python train.py --bias="none" --init_std_qkv=0.0331 --init_std_down=0.00378 --schedule="cos" --batch_tokens=16384 --seq_len=2048 --doc_mask=true
MLP neurons of a small language model. Each row is named by its layer, matrix (gate and up: input weights) and neuron, and shows model dimensions 128-255. Each number is 128 + 24 x the weight over its row's rms, rounded and kept within 0 to 255. Numbers have three digits each. A neuron's up and down rows have the sign that makes its largest values positive.
A block is one neuron, or neurons of one layer that tend to fire together. Before each block is what it responds to, as a language model described it from the Wikipedia text at the highest values.

Description: Digits or short letter pieces closing an alphanumeric designation code, often after a hyphen or capital letters, such as AJ-10, No. 611, SLC3E, eEF1A.
L8.gate233:110127116123068138101107137171144133115161157116154123109120108137132120129136092136124127114143161117116173099148126165116145122117148142132162105100142126140088112129089162117130104143129100122133149103117106140146100097129098137135175134123098135104188122118153099097150162081163115104117140112138101125093118139101105125144135169089107168112114123146118116142133177093182114122118
L8.up233:084117148104105119131140140138138113102176149129156099132084142134106151137152100150142155128148134155118139126130126160137168114134144135090098134107083090110075157143118109117138150118104136096148118158117126092121109147153133118147121132112103135159170136133119145099137126112098151139143101127166091117070139097125157136137136163123102115105105133113088107148134170134108144161129

Description: Numeric tokens, mostly 0 but also 1, 13, +, %, starting a cell after a pipe in Wikipedia stats, election and sports tables, e.g. "| 0 |", "| 0.98", "77.41%".
L3.gate27:143093103181132127125106169135072158104192134091100161140114156102141138121133119122147167175111103180116151108142162090130090146118109138143168112087129142123148127090134124134098115143162130131119126132110147132106128163074130127105140109173130102155137093100140153144122151140148132131128144121095083115151170136139141142108135122115148114141101092162155119127127105109107130162164
L3.up27:124058160123119133101094114113147110122181150148119118144133116130116132141117092097131143088164103131134096116089084150157143159134146117161107158137100144143127107118134094120188130119134128153102124155120150104134177160153139133129110085091134102108119142140113144142124134144146114058156114113103090116136123144131138165163158107096140094066123132128154120132148134127167145112198
L3.gate147:116179166096120124139140124106209104149099163083139147166145166098141178110127110079116104111130086134131153107111160137117107095158103105076113139164104118124153141142149115152129152092096107114124150092127126127114162137143071113104110095120112103097107114131150118125156137124144133119062145103142143119160108091136122150130110121166120127093147129143106134133172137117133112136133
L3.up147:110133184133176130141157089085140125134118134122125129181127158135104134118130138071138158071153147143133168141109128130160149101089169187118136159107093123118095147128149127122158167133167145145151095120132132157123135142120135147107130149132099127104162135133111112192121183105141158121112133124164083118149089117080134117106126161154135133153186113109134133120121100126107150116114
L3.gate151:124114131083200148138125088166143112137165107127125107159151108157116145132173086144121142159099098153138159154125114160152130136111087126142117173118125133121104166109125110078103150077136125131126150126126146132134112133112119111104125115100118114153130121106127153142116150146096130124126132204140170139179140093135131144139134136086161155120105150148137127132140139092175182114096
L3.up151:163117144086109150136114113069108132088142137119101128145115133143098135149138142163088151165100139138147075137085143114092131087162121112142107131144120107141116182112111135122173088097091114133159156135116147125096174165101133112126161115118120106131097085140161081152115106153113160110138114105118135146121139124109110181085122149088149123146164104123138123109128138100117134091169
L3.gate350:150106122113170136123157116119167115125130151133092167141110126143180156128149120114130142097137108166137166120134132106142115114159134117145144073181107115088124128112116124108137078108092090148130136134134138128098072105140104098175117129108146092162107119121115148130149115140130134115124089144140130161152171117160137144137158109137123125123127135157146087117178108144133161147127
L3.up350:134127102120139107101175091097100148164129121151169169089130160151134116057132106107152142100096157132115120102149122150114095152154123141151112135103116090089150159108140135170151125143105113124154151100182111151073134126122084115116128124175153102164143130149157167169165128163118151123149123119132175172151155176097120131096114120127129139086146093130142121113134117137135111158136
L3.gate357:132113120102152141133080138099142157122081128126121164127076110144116134094124098152120110114089102121136157123142136141141117154096131143108113155171118128157101128078112092181144122089136092100155125136103149161139106190130050137103119102134114133085107151099136138112133154180111121089151156178169111150116109109120171106155144094122129154152198156176145073147122113125103114146155
L3.up357:119115101133133123159117123131152113127126126130138162144099159154102119112131135146106111125111127111118129141124127163151114124151130144144144149120129113143161123094108142091151099159110099135140119108141139116092151119111112129082151152119164110135081149138144113083123165154152140108145098147110111148155148114149126184118162126161133153116104167096138168096140091089167165115115
L3.gate413:144134137142086202120129137106130192153134140068121164133068137161128149130126110110120128126107107125186139129102105129131132129130111098123115137120134117121125128146125103158143119159138135164091131137126083157154126154126094125118121169135178140159155152115132137092143113170171170080131110115143132119160120117124149075145146110084134148079153103162126117138158129158095145161139
L3.up413:153162098128129134122136113119125112171189154168151137114121138183106151111163122118125121114115104114125157114133114116153124136124148119113100122162147116105124121115157132125137101118135145105116105130106126134139110142125133092102120146105083098149116125113159128147097094128135106132095121141127133124099130120117150093135110111101152144144120107138095129108149149100122096181108
L3.gate496:155157104135109129118164098093096155134158120131122167124107129128103125119132138111169178137108137118094128078077167157132126149146105128098128105117071113133130156147118124137140135113119099146089131146117131151090138176144106127115108099135087139136108120161143116122185087142115137119129124144085133133116146130139095140184154160131141114153109082165095102154091117158121157149165
L3.up496:139072147073098114128049126139168176114140122168142100118116136146163141130119112152122132125078124137149121108124120118144150103123117106163142158159157167082102171104104099112147147135077166073129154125176120090157121124128137140117172142120124126154101142110107134147163139152130147112129147137106085114152087135153123128136130162148147103137109139107103126078130142143125122149137
L3.gate535:124109129141129105142081137109093127154096114140105147088145135144123141077124152086148104080129133127131113138117127135101136125114132118142109091144104110115143103137120117115108167096088136156124131122128142165121085168083105109124117123085097077157082136082133179157131125133133152126137156164122108155137158085120078110162130111127152105142106127132110147102141176130130164157118
L3.up535:144110159120124128129167130174122159145142137132131153124099141138125130118126090171128123114124141138120116150184138132182154191138173143136134089151144140129122170113149128161141106122127144131123108156143121181112110133129126138146101135150148077136141136131102156112135117128128136097121147171123119123146132100093126188172087121138142144110127160146145147137166123148129138117127

Description: Non-first capital-letter pieces inside all-caps acronyms and codes, often in tables or parentheses, such as BR-I, AST-EC, N-ON-FD, NA-TO.
L3.gate141:124148132093133119100120121164121130106132075094156121162092153125138122147122138154107077106125177140148146086133160127119134120131096121099155142120147122132089083113131143099122131129111111127130138131100115164140152112131124107133132151129126163130133144128105155135108116144153127110108184137097106112105094044132069147127146127168103142139132141135096106146131161085156140136114
L3.up141:126121129092166134127094154119160134121115121122162142132151136106156144112143158147116118122143140114166151120157151160111135150136093109096133131130108122135172097116117163147096165110100127057157120134125119131119148126119150119166088114120189087150166166101115081120140136170077114129112135115110083108096101119149115089149149201135103142055123094149130110081146138118139125140124
L3.gate225:149144174124146121145104126149117095115129085142125081128151148114133156143090125173114151155133161169155135141115162142113133072106130147146146142102177073135144070172137114132138113137118146118084121131132158096134149129136108132124119138135132125115163159137101074099098110158121091158115142121113062132084095142108105119107112169132053132096123153121134132119113139132147153108148
L3.up225:142153164091165146139122121142134101129133152119103116089129152088138090180084123124126103118105175135126129088113164141125144115133099106118143141124137110117107120139150085096109110124143143129097131137125139105161126130130143156090130132113163154111156123144119109141137127161115095121149091156108077141138097122107151135084168134069091131100126149152131143132132115131149160097095
L3.gate302:154107123083195135130112133140124160134084115154100111119122151108144117148107130100135119098087122139102120127146119110144091132120100099142125080146104135146098112130116168128127168116086148059157126127114160124130144128105155165139187129127135168143094105117114116152104143113163142191172155109107138112146170143120084165145098174084156176086093103121160107140087115097110102101089
L3.up302:106098162120127120079190120120192123086157154057113126144130135167144116155127101133147098139064135120130121105133091136113142143156107122170129096093165131155126124100131100146123086148144103156150154120115112120142130155131131142173154168113143123122144077121119135145142133122155139137128143136085172137136096155165151147142154092138162152143116102140132118131128167150114161102103
L3.gate426:109098123165141179109130139092123167122158112129117159154153137121092141154144072111124137157141129158096105136106097140096125124121136110110132138100135106125135052145118137120132136140113112149159126173123092153130167141143141118154156113152112133195129135126130101128149122142094133129137149141162120133125125116114130110181164123145172143109150116125151095081142097176136140116129
L3.up426:128129140109123159103102102112040111090110139106150142089121156125158082115173127131125101118161143143168111108100068171135124156124100123142114148135131093152142096125139131151112145144092091168091128175129117118122153128126147105133090096121102107138116073176152135127121094133142158081116084139123116113156143115120064107118142115126150111132098117111118078115138138105134090142128
L3.gate481:101118100106124118126121089166124150130152103116139108124131152097112109149124098120142119102132156173140182111085112103125115127133136124150163163103137075109126151163131130126138169134095146062133133165108139130063111151135132131111162139115122113141117145112123114140155118157136112149144123164102129097124107107103128129105133150112118119118134117142078121104133126091108107133096
L3.up481:087131146122142109086131128154126104140141138134101088107110146102156135105108126134115156144170180105153156120145109133114139063127108196136124132136160114164120073123114142110121082113135090114150072121141133079154151123147124125125140165134122097131167147096096091137086139099121130111109124083075072100126119143081107132143093111093078130127109139133155139151089108129142147118100
L3.gate482:109153114081089117146078098132150108113159118158083141125143156055148134146102126158117108122149172117119126132111141116133180148103132129163137135088146153145122122155128141114136076141131143088141095155157162079118171106096101156138134136134154127161143174158142132089083151120131136131148140113130125094129099089116143155168146129100115117091134149116151173094105096131157149133152
L3.up482:108140173143113131118146127130197110150167108108121164174154108081119133119122087167085154140120176126129148112184116136143160155133124133107105164111135168151161163097109144104102107146060121077097128101149151111147146139153097131128104137167128137123089122150126116126137116106129137138161138139139126169109116132151151164131090120076156170109140133128117087101123175167120119091112
L3.gate489:120145052098133138134123181105145096112158109158089071148149121114108117130168107100105146125111114133143107183133126141143115111095091103118153128148168115106135112161149141116149125146122158134113137171136106101139179155124145132108168134097149138118110150170143142131094160143086101124152131157135132164129124107093093138124113100113119102153108124121159122101135140125101146153142
L3.up489:088130072133144138145142072087136103168150144155098115154131105128157110092084130127118127081077109102115105134132103130120113131110124138131141148132130144136120129152113151148117161102086138125131102156101100067132111157123105122109119117136125119104131159097099113153127157110162099118162118149100154103157142100153106128136119131133107121104124157154127136103080148076102120157134
L3.gate576:133110140063154108125082070112147107114134122133105088082100101100107137098116144137078111144144142101131123129145131151146121100178111115123121146103148127130128094123105162088145124120134131122182135177068128084136161129128162090102145153107130122124137157108141088141124119112153102128149130136146167141116104155134063141082111146123139149107124114116133150123104124120144176140147
L3.up576:138127139095130162117105112120129133139098099113059169121097106091112123134099110122115106112189162130138132191134129135165115119139182116138117152072125150131180118140123128149134094123146131154162167124125115101079133117120153123111176094114142127147115163090158121092120115152109121156143121124170171120131111125092126104120113152062121140096151155121115141160091102100103148147118

Description: Numbers or short values in pipe-delimited table cells, especially sports stats and scores, e.g. | 7 |, | 27 |, | Yes |; occasionally coordinates or score numbers in prose.
L10.gate83:126128113136159135110125173116135132148144161110110126118114112113072084113098095096142151110146070154143111158135128137138119088082131164149150108132119173098187135136100118160187131111134125133139125103131156086104127120142166134096085095166150134163126089150128140127084150147128094068168109093130139131124137093101153077116108149152127158119105119142126160117134156148126105142144
L10.up83:105128172100144134146137150131122150178123137146143154129155106132132143112066148190109162141131096160126091097102127140117150154138116146105119149141138116183059127132159130126124107134102094143124143135143174151111089095160119160160099134136139140120134104147135109135093107139153134092109118145128111101130134162160103171130124093113121140117148155124109130106139119155125140132112
L10.gate107:125152132104142114141131095061083105064122110103110152081097132157087121099157129140138151123141152112109110135108131150134131140158159116155123099116164163131154101107118149109174095114117139124124128116159118159161092161127116151126155133156095147112146102165135136148103115101125134096118132132099085121126135139120131113114108158133164144095097154132132132133136116161173165119085
L10.up107:130060121132162135146121148132111125134132142159110141118134164123118139178170110097117094116149139121119111147129119150142143114135126093134107149107125162118113148133118130148132101113128150132126103142145163122142075131155105158115150076112119146121162113096133154181145144126130150145158161109139123115128104132173137129149140148087124121123127137122146134146147119093141126089135
L10.gate206:108146118100132165119132123124154094131149137140121121157146097089129130136160091060127137106111072143116134129145150133150133128113104136118145147141123113118112165082130060141104112101162035120168101109137138109114079112107115128099107127152144098112129112124069126151104143166151109120136146171141110143129092078121149126150157139102093176155114131173180167150139130131153138146156
L10.up206:164155151150145131159095161139113105133125170111139120149123109151159154112143147115130129142115093120149119118097131130149137132150116166125121126153154090137155133091141124152127116181142103108127179172121122191101103081152089159153122102152072139114115142102096137134135143136127151091120122162140167131139129094089110135151114177103128153177137099128136148127109137121131162116124
L10.gate279:144108133114113126079150135141141147114128098164122149091119100125112151115114143114149118098090119139125154146096139144133121139105146118080132131162095120102156144113125107143085112126107133102132118140112127142126120136071131142107091104181143110138109108147075122208139112146200125148089072150146122155122158114134112146159147143097115109083142113105117131094116122127125111128146
L10.up279:078150108123170142146153126107083114125136105096142110161184081133122149134146131133112093142171141161118150112126137106110158102178111111152100122157111088127143110190105133130123133137150118135090095084149111153136137089121093116153108090089123107141140131083104125122121132104166121109141118118089149119131148126152094107138141139113169119130099108082168124120120149168132158123112
L10.gate327:122124113153159127152155143135127122128122117119164139107120150150134124151143111114128160069116125153160111111141076110172111111121130125125135118124145143105071118135118115095092106131099104144059097133119135166126170122140091149126113099113121165110106097121109099155121117131154121160104148138112129135117137127153143111155146136126142119092120066127162112089144098167122089145093
L10.up327:106101106103132162168157167193147123126114095183137121134134140121158090134203172134126105126145141123121128116094111117140138128185129105182135102142135114135121092129116148122119130135134128159119135110098132121120152131127130123155125127103139101123086089183139118094108107139113165133129092127144140188160140139131099157149109140140128172153134118075107132112130119132107095073144
L10.gate344:134104151111136120148078116116165142135151127166142104114118122132129164134113144162107120103110104115146193105096137113125117124112089104110172088149118120083117149163151111134116091156124128134119141098152129147135152105124086159140064115117104122163129098103100087095112088101110117151116152136150130084144126116154106128118128115103108147144132093142107113128115129141124078115124
L10.up344:163168143151144139138111151158140150138156106118161123169128129150148140083124126141167146140157134123152089164109092114145156143147097142140105147124125165134131111126104152148139094170099115139135203135112122167099079130121120094119102150151135131136135135151138121141139123116132128201097108139096097152140069126119142105136140117099127115109128151152128157112141159101141123123178
L10.gate408:130122128102145147127081133117127079100093099107112102110156085124156136096081105137137149093138180163138129129143143138145118138103146083179107144104129124062127165092104158125120118115081152182141096107187122143144147137145128144093138112116152094133080102161114117101141091143156146107102119146132152132120154137124128124129079143132113115135163161134111134104133126141116091111143
L10.up408:122115086117115124134117106117128165159129155142108117180118116130140157136153147143113105138106147118154143101135168138138113131121064139137119092091112101072077125159098133136111098134148133109107105130106126157162067133114135162117123114143139138166162149146109139124138126153129115095140137132133097119094160149110112163138137149131151166078158167133141145093107176117095172131107
L10.gate589:090158106119179141093129102179143123126111117134113093130166127123118130124146160119144135111149111118101136134125114129125142085158141112145123096135107153125110126136124141188134126169122164133170146136107142134127085115109146149113124123115130144084121099138160068090178108108079121150111089163166124173103130129144080133097082139104108152105122128143172113126099186142159143099129
L10.up589:123146099143138098142115141152153154181146115097139126133146109154155134131173102117118107090165155163145166137098116142131112133142122128127167113142089182120105147121162118158151116141131129130161130134129153143130088104115149134140133081144153145124117122133141073069091135168069076134139122092146142168110138151112104142122145102135152152106162134133123161148150077138140158098172

Description: Small numbers (often 0, 2, 14) filling cells of pipe-delimited sports and career stat tables, e.g. apps, goals, points, right after a pipe or slash.
L8.gate647:141127161078123109132135107099130140165102177121159108137135158108132176135134099155122171134109075101136141116077157175117105122138137104115161109139098128080110126125167129145112122123118132164157130102131126104087096132128118128077119127121151131122113120141118139145121147146126105109131120108123112111158136138089096134139137113114125129117141128130134121096152141100138136158122
L8.up647:151134116086096157140130120192157115144098101158128175168133089117101134092165108156109128099075148123120118112120082174120141131108104194106131134146170146186178113103171092106133075102109133107084118117174121145120106108127137102140154150125147141124111134106144147114096131146144131153111145123143094144086118165167095116145098156144135106157118118120135059112149141143092119101079

Description: Final word pieces or head nouns closing a noun phrase (humbu-ck-ers, manusc-ript, album, book), plus dash and pipe cells in wiki tables.
L8.gate156:149113121112133128122098158124122116108106165067119089165113100115141148120108114099158155147115121105105154108148130117129155084107135161098124122125125114130088211136120117107144139134125119148138147147119134078094149097084125137142147157144164103090113145145120107148087168123112112152067167136163147123126127066114152109173069135114129167147105090103138140174126121111147123086147
L8.up156:110165130123136170169123157117140139144156134119124124160090143154115118117152118115165113105162143096088163094089164133130164113085117132102139074131140144184123138114161130141112172151086126082142129151130140144136153108145110142166131157162143116134117152115180114132106151121142092105133103142151139143142118119147123153129102137092167160178134120134135158149104167126166136139128

Description: Nouns naming a creative work, mostly "album" after debut, first, second or parent, also film, series, version, song, book; weaker on table dashes.
L3.gate86:084103126061087128175101134141100132128138149129146144144135111152150142164113166107135160139136109126121128065103131138163145107099148166169151132119113090150141099124147157165132099169143137157094153151125109081144105151110086183127162117113113125110156103137125128124115115118093140121142140131132151188130130103100142164162122155140131117156144085141119156147140132137146126107134
L3.up86:052100128094086139125101124132126166139102148115149148134089108162179131146108118120095120099145163123091172088159177106166116147111102144131164129135089136140120118113114123164102127108133145116099135145123129088124096124110094179129131140103106146127140091155106062172094141137159138121115118147096146141101119086133124120140099146131159106117098167094114179130093131145108078096129
L3.gate97:148070096117112110155120133142107131139139146113124120104113107125146102080154085122136134092151103107142150080089167157161160117102133155148129164130161164105129137133125166113103119107136141118136142106151100145096149109091141145096161117120108143126132120130108152084151145130144137121149122127123067070118091110141122121110088154090153094133136131122101120124132058125139083124108
L3.up97:150115123093109113106111140145111136097125120145098116112151161094139111071150121124143102140140144085131128054084161164163095135126131080108125137117137156099166092124122141113097130113123160090150135109141086113146139103108146137096123099095139137137105152123160144098154151122157138111184144126120087147121119095131074148108085122152128123134142123145130100123106126161117108144169
L3.gate223:110139162182139128126112147116127099073156164076132147130107128135137134163131131144127124121129127105142156120091152134119169145149149108112137118148144165152103124169089093154096105114172139118090109136113101171119157131142123122142131149130143106125113108150125091118164117128128101114154146136133118086104135111128175106138123097107135133140168143153114107145123119132148133098125
L3.up223:130078116105123126093120138130151109118123116084127136175153126143138105132139126146131114135091109155122136153111133143140137154145128126160104078152143172115146105163117113154143157156151123120138112121173106163143131179121122107122101111120108104113106150122093119155128130123125127108109110149138091094144131118145108139117116113097171140160129126170109151110106121123136096077159
L3.gate259:182125139117099075126148130094165106081144128125112122117120122138147166183118116166109119132138131127119132117152114112173105135117120147143183117152135145127094130143136111142136147135161120113166140145157092151139114155107099113132161178101114115075121158084107105153181084115102164159114114143131131084111130116093127136152154105148160146106127120129138149101081103124118160150166
L3.up259:168110099125152128152127113085156107113185121107111165135150124153145145154141128151114091145136150144140133143116137088168148123160108156125159143093137110154145100179098124125118111152148129087129125114138119146109182130116120128117128187081127161137113145081155150114117100130142131171115138139109151111114149150088164131157144121156131157147118140146130099092140112082110121143132
L3.gate650:127115097146147129119122098137122094104175116118124109117129095196128101131140096116154130093145135116140162119106143116135126166182139108104130133098146106126149099130148158139122126112153146132124160130130116152105170142147104131148118140103128157135088131123130087133151171110090124113140157146133110079135065163122154100161138132139195148133128128170132121144110088120118148106128
L3.up650:166148132097117122173124125159139101136131132141127108160108128112124104126164124098165091156138095101148154110139127115118114092120156107128122109133140107056117077165168170099125156100138137119170172156154151168107160115132104103129138126125132169143108149101169135125154122138160150070132130083158119104094107135147158149160140109136133109154130159131148116115090113074148117123085
L3.gate681:080129143140148119109149160122119155139146199095131162153107137160153105139097148120146144154134119160146101103105151116111103104156082152129119087148138138129163137106152113118137144152139145121119126135147130117152108134089113104126171103089156143124122092094101110093116112141093145142114119136138111151154125106135134131174094129126175115137141140172114096145132124144127138142116
L3.up681:107112127100064149122136144125120155144137113122137108133153139138132116124137137106103140158172085134181099149152149119131129102075097114156096160132146158093135114129162129127161128096125155147104151165139084109172151100102162110107095132142131096112105119110119174089165134111106149126132132168128112130149084117089133113129110107140154101135102130177126121077148089111123136125132
L3.gate689:141108141128111102140184141106119149126095182117147126160104125160158111109180100090142121121146076057138164180098092146098146140140125126144165172148125154128157122168202115114113149127161150138163134119144132130131152098111099110134144119153143135115142145118122113117123141131137115126140116141152154131125094160139200118116106129110202133163115126157132118164136151167151134125162
L3.up689:125102067139113128089117089120127107114153118114134135144150139177105115113132138144157085154139148172108103144117127116182103147123112118144126126094101135054150103121121113107121128162165129101137135144108142131102143112100117099161125103091094125121074119097105174107142137140135147105174109115077131126124170144101148161149123134105116139164107122128173153122087095120157128114155
L3.gate692:081102077143106141127073112134114121116141157114194146165158127146146117124088137106160183100145114142147148112085122098130119122162100130119126137102109114111144093124117120178097154138125135087124097180136109139106142117147126122119126175139045118161109138142153148090106121087154130164140143163155104111125148164130116154092091127150122101097164118111099126128112135141136111125107
L3.up692:133081122117119167114067155154109128111153164149109165142139145117151161134106135182145138080162115112145118137125122096177134142121073162110099138176107136140108149140127133137115124073138155102127125135137127128101157137142182097136148131133169121089164127158113185139162142127089126184118121135147142159147145141125105133120156116171116144102127140165107153153136110165171075132160